Weights of a small transformer language model.
Size: width 224, 10 heads of 32 (2 for keys and values), MLP 896 SwiGLU, 12.6M parameters.
MLP neurons of a small language model. Each row is named by its layer, matrix (down: output weights) and neuron, and shows model dimensions 80-207. Each number is 500 + 40 x the weight over its row's rms, rounded and kept within 0 to 999. Numbers have three digits each. A neuron's up and down rows have the sign that makes its largest values positive.
After each neuron's rows, "fires before" lists the tokens most often just after its 100 highest values on Wikipedia text that the model never trained on.

L12.down270:492597506543467471509476420509459541499474521470418500520533534513513389500500478454523401474431557452491432490485461470548536490488519482529478527516498514520531442516487458493523523490460485518461447438381512512544520431477496510467532500490490513527548511516535533552500418473493480522494563522508523555505535544516496478606485404495508502423529549502457462561504501560581560464492
fires before: "\n", " He"

L6.down568:489530466539546521490493522443524568488499482491448537491442523504493484456547530492481540541550502552473508502450531553540512481472496485517472492492538532590500505456532508494528491467545483524429560505516570533496465543546544511522435610561459500506545564564411531495482543502461482479467501499446450460475476475494455477474545502464474453568498496497555488485523545499551540451564
fires before: " |", ",", " C", " University", " (", " P"

L5.down702:403467540509574524542455520523516508526477510520491514553490467536514496508522458498438574544561482488568455453561489583488500522486465443496455557440528560553497481442520529494501493484479529531428524451457474450418555463479469500511485509464474515466522526574518488509527519502531452482482447499436451460424456417477432410483484485560521542483496493463465456481558560535526539486511
fires before: " 202", " 201", " 18", ",", " 200", " 199"

L12.down185:481484492503501579467514523542536490542535451488441488542443517523526501465551455472461543521457501468485471447483436432514581505502472518501504542442461522518452517545509536504445460427553501479413529525537515478540491508509508532539445452512505484460483490488476520481529493483496508514487560428524492483480522489491501528487482463472613496484500522539427473491436490497485480485584
fires before: "ed", "s", " -", "u"

L12.down477:486521497549573515530514404520535508509502507511458477522501512564538477476472526550515505492536444531529507537464467507502419576556528483589450467522478543557462406533552554580501454518512535494492554490566457485444530519519576484432474518488563461441502468480499444488570412439489479571530497534556544507535463441546556520462420528474557480514391505528506560549517424453550518476466
fires before: "eral", "er", "e", "om", " are"

L7.down121:453547581530519439498447500521516501523513527491478547512550486458554533536531531468546481505520514534478473540529553525558466609486520456530516536589465559434481492543483486499529494552462478470474552524483466525510462555551544500515570491466546516481519511443479588474483527519485546436541473496580491490470522519499492507484494483481453535485540483487451517470449541475564509507550
fires before: "ing", "ed", "s"

L3.down470:462528509563474448474542470514453551502600429504464547523507523433516511504568508496484532496512458479531610568533477486444469513492419460533524556598558495489467477491461467501589439518457447499503562487455566513474477515539517542478557519472529490559525496464488531487491631530539449539520501463430500457482503508439479498419568523501465502550474429503474533502451477495551493497571
fires before: "ed", "ory", "ing", "ation", "ic", "al"

L5.down245:444548367545533457520512542487504421539530419505470480511490425484495513514440488530499491526475464447526490503486475471495508501480534557499506515495575524462515540457487537482495537464537493503471404461555441509493469484403476508463531542474461500513552511517550469498483523496504485536569568553511393495555514479473502448558556504463573460457537502479462471501514558518548457510502
fires before: ":", " |", "–", ",", "4", " e"

L11.down276:489535525562481536425539450503537514510464453430518526476516567546576552471556513510549502420533519550555475515484561466538489573484487463523454486523525416564502456408505496497452496544566480461442543423540478451390492501496452462468516505525516535465527544547497463500516433471534518576503603530524575443519472515434485527542477554491442465480513554463512535558452509503492549497514
fires before: "ed", "e", "ing"

L9.down71:481519506461546538480534465456503476486416505586519569491476500539570434514490463482484531484452521573467542531486491504606502525493420522511505536559403434485449507482597435509452492481572558484454447548477549507583577504502489447539445527483464538483487524501443538502551471438469495479427501488532460466495456606469544482485534570477515533545475458466459442484532482505494554555519
fires before: "t", "g", "m", "ch", "r"

L11.down844:500578466476511462520496490524478451504460471412477557480499527539439500484511540497552546470626562420522476465501506435517448509525482444509420544448500510487456546444457514522514456528512448524480440520507473523519497530494554594494539545489521499449420483539502509524495481539556512427564444466495440520432512419520502477454498471525550528471477536510495486467489536510559470494491
fires before: "ed", "ing"

L5.down358:524519522551491493473455535505445540467456541511526473515450503466535526497539461461460496459529556552468491475506504535512533520519446583548521511482497524534460535523521516477516407479493506523484545475540480560504407534550515571556483528434444495489451477523440504498550450540462506533515589506483462524493503559457462475461539515434536434496529477510501455518527488493585592447530
fires before: "–", " |", ",", ")", "\n", " F"

L6.down879:447512473536550466487450530526503433476474524531445497530491479468522460595545521547539515479520476483466412516430557521520451485507426412574468531538482526573468492531484430479537490423492441498476479450462495459364473499522484481484453437564524500465524556595504455574453520577458497528458517480592483471497469517528508431518453506471543584500437476504513481511487525471562446524517
fires before: "ed", "ing", "e", "es", "ic", "s"

L11.down165:539489496539533445457440475533407579502484505539424468557440488467507475451485459477490481521485473437492509483519513485456537532491590471527532452457503530514544534515417475512466466468549472519489526417470497410565541559539497470469511512498477445498564463471473503527417536529454500556576572487475556526445454492539473437488496453504492475467517537474409502505546618566518512483469
fires before: "\n", " ", " A", "g"

L2.down311:478499474462522511447563525434472471536485523539474482530515464514503465554507457486452507506486460533486524493463544493419411452601452494502553611499527504500506560414514560500471447554501489484476516512523528480500464521494481506465468543565494479503474498540474501466385453437528545565577499467484510479586453490535496560535502512466518575481516481503497490564515487552457497444485
fires before: "\n"

L3.down220:495490471507503484447493434542614544486526540467532525501484528472574503493531554512560455485533494521550484542491514490534428446472487502515547535526508518556550510508504498500558503529479547493587509454493507481537490520448453519437496533423545520459529509485557506486519449538566561472491527433570485482494472485459512549480532550547426495469523537479485545500534493553521515513519
fires before: "end", "or", "ed", "is", "il"

L9.down81:534470528507518489448507498488449425548527488510502548525447468599470544505535498478462484505502526487458504459402471516479459525574474545479500497499472502478407532497481542468499512591564464406519473526526509535458502486536506475509474576539405509624513567521557468552532490529492362561430509501498471464539500483624490514473515485444494531514535516513508541544572525472443528500494
fires before: "\n", " The", " It", " the", " S", " In"

L5.down329:463510546541524533552534462488545508519459536477522509490473494462556488515476477506563550481517379474483520498555527448520493406498489447443593532505467588492458456472510451422478485493524464511544551528518483515512469495554524424594507510548524525536502547479574490547555555483444472481510486484482498532620548522464439472561519387496542455457520550526454507545578553515473491560504
fires before: "|", "|---|---|---|---", "\n", "B"

L9.down422:473491436542502473447520506593498465578491443588444490475495474544428519472543474565518533475485442435533528501509484573497484484500612517502490548544525491527505495525465498497498474511475470544458550525468456485525464408428500505505451460423503518512500527513563552475473471526471460553481485492489511484508514525496441524402464502582412573566461425488450483518444500444470561512517
fires before: "t", "al", "ing", "er", "n", "es"

L11.down586:557465514474467523466461465560498449579446506549494514475509530585430487471440522494519553452511445461533480512478497487489459574543519520556488423544477587510472459482580563505440508497427444492522532544531533492456511475488494484513548474479514505522456551482492612618561543493494468454535455513484524470536527500554488505477493477529512553489528514526422460506593531492542528500426
fires before: ")", " (", " 18", "m", "/"

L12.down338:530468528512423496447542463460466500526451535515430464567588460479506558489524503505612489430524532541574483520514500445570507516464410534466516540456469471470466502490555478514435513498556486506463542461546492493481506464507528575470512497510484475556539533555401431478447592493469495463471482485505540467541396572475470554546532489435521479462524514481470502464493512460444418481530
fires before: "ur", "ure", "ed", "re", "es"

L8.down153:489503524535497456467477386463485508551480450430520481571479496541535572450547486473522448509542545540507442504518526469494525537511489522506617433556584528460481487424453471560524476490550471544529458480512499469469435548555564495523474514516485505467438493523413504477520509517509573501454487448505524575521482479441468498475493485414429498442542469561480441554562466548464503527503
fires before: "\n", "|", " |", "|---|---|---|---", "–", ","

L7.down166:456558511508469452520514466539444516570555437515429505447519544454429420436567474441533459446458472504481499435530533506494512466547438531501540527513568515507516508539518514478605489469546463551436517541510510505519490521456507506407567457518535459469525513483498484532473464578420494479463403503386489452510516476523407583464437468507538559496431479499499526515444438494496503539555
fires before: "ation", "al", "ed", "at", "s", "ary"

L3.down429:505518499493523484513520505490449414548496482568505519447480499510555401505496524516515430451547612464510513479524427525466497531537439438512495505547497512495490486488453523482493491505475507482463509473489547552461452495588487516500531491510508480485498499445507467525456400448486457523530516496499556541546511490491423539508466541507476548450579504527463503526464449527586552472478
fires before: "\n", "The", "In", "C", "M"

L8.down744:452538505545526465468513529498521535565506429530531496534464438556543481496582507457507435520426475523500446513446488538441554508583450536519527546558496534450535486505497530476562537506494429513513473512435511511537445507562539544444466509553498482503464534504485456486487454528466538515449465564487436541512447376522511525466546470477478549483624470564487525517577426476449546477473
fires before: "\n"

L5.down836:529464455474475547480466428536599516568510535545488557468489450547458458435479570504436517456492493506543553483471476521472503480486471487460446486505503510485461531479454526546434441538461441443527496535533509558514555442512509495518536503490485469481530578464554474499564489449509516467495508439456529446503494552522453539460488551551444464489483444507527489466516566535390517521504
fires before: "st", "m", "e", " (", "ace", "r"

L12.down418:493469432471538499553472522554471554553492514508515500568434591474508546547576520472412513552511495470509453501514494550485468555483508517511507453461445567470478463456573500452468526512397520511555524492432426467474503541503514435523429512518481537577481474504478469534511451438488532503558452489517539456481442516527528485464570540494549459470497588451432505565521511575552470517561
fires before: " 199", " ", "19", " 200", " 198", "\""

L8.down141:550570498487525522467500523493524468515565530533511535558454512557507485460571561574448403482527517496522526497483524473464465580549519503447468495537458503479468515506549507474517555508489448467567420525442535466513502512444520476513547527490490506525496552501414477545482477538502497558495497492530489513525526424577577544492473441470479549518504503478523444433494470506462523403493
fires before: "\n", "The", "-", " The"

L7.down674:502580484531531498575460481531560495447538507526457505516575451536517488500471538472521571544559469485471481498488518491446462540490498495521538500504510555426552566490471536530521479488495479517580442467546557503473501554486548507468397436455475527528482566507557515505529485543487523523586577511503471551391482439455511443538509540470465456499496509499483474451571518481519453485497
fires before: ":", " |", " \"", "5"

L5.down395:529542504573505476532512509537494577513463489480477498504460465556430496464433501481494493428484484564477494464548537469495461560582493461519537478489480498482549523495461472460542518477460528561466528425472543501495507472538485352491457504508507541519530459460486505548528557499552437490447486552490549559491531497480573471552522520558522539471401538503458484600544466455568499497490
fires before: " |", "ut", "ent", "ive", "%"

L7.down618:532527523494543501426443510492510475499486440531485542542492511465503509445454505471490569545471532526568414446493551533569477486463513534549487493549544488504486438530444455483447479439486553559535479485509515535505463469545548501499483431557481486498505574559536482489475501485421466514492481469535617471478511484491496494494444517447564442526451480482473460468482564509509481500462
fires before: "0", "1", "2", "3", "12", "19"

L11.down567:517507483514552452457512456461539450420499471556410520499490518407465514500449538517448495481539454488487458483444516491437524555492466552552469471483512474471513503481543462528469488496532521537528481528513520579538514555519552465426450448523551558510533485467534503449500468456613551541445480456541541543465460421446535520523456497446539504483507464500409532514449499479472522582471
fires before: "2", "4", "1", "6", "5", "3"

L6.down718:541507502563403574554556421516556558491469424458544550499494503465545433514499454452478489445558469514484511498478511478498502566583460492471593484496477517439456496551457384377496479468523513539505484466469442435541492537504572480496462524488547562486581574467551521479544462500471520523471494520456481499539430490426609489545503477471520465530528424507505489581533531529524540499497
fires before: "|---|---|---|---", "|", "%", " |", "|---|---", "\n"

L8.down272:486539488546513477435488507558548453480422473474421447546502569456553415577536527517534530444526496540452469482474487439499524493468461430468562541504494489536478531550430481434477470496519430508535489516522495502483429502494496546555514474493494537426496497526503490490502495535521487464506474473560422495494573485521484487461570488534554572520481516462518499524520466404539449503577
fires before: "ed", "ing", "s", "e", " the", ","

L9.down123:497539477503557473426539517492422553473546452556523528477474486524575440509531544526499354492542437563522489488525555474484531532538492466484520514520470487495499527456518470457523489528511499546473468556478512526583549507557554482498527543550433479519522526449545496563585485608469435532501489552542525454486492508560425517495447460512435459438546530529456481504580536471423508509497
fires before: "\n"

L8.down364:461454439607497491483563510546454518502505485464520445514513430496489459457462525478509530468475559451540560474501504521478496495445457460521541523526501469459439578472490450547557495571519547445492459496529460471416524503516497508505459470535531496514555515488574522483483493530474519473471428469468497467417506479425527585436560498516458509524500472510459513554527463481592493562450
fires before: "s", "ing", "ary", "ball", ",", "ic"

L3.down585:549521516472443482485542462503462531461478493449526506450438491538518497447555488483517489496562584494520468456470544481500450503553509587498485503502519448556508524538506376483479470496436447472458534480515419479480542514516505541428445528531479546515467499537523498500420556507487532545457548449507443525503491546466479484496476570589458462548517516412521516484514538537411450477491
fires before: "z", "e", "or", "el", "A", "ed"

L8.down828:509416559451471555546456500534523495424509555501489473495462523520463545456446468465525502505535451482525506513494583509454419586546447531520513442504495468469518557459475496447513501498533515460540514466498478509497448491487525474487430530493528532485494521523542462558543436495518581501490497537480481546469497585472468437426430453539518521486440489435440466462500525557467526488548
fires before: "an", "en", "ish", "et", "at"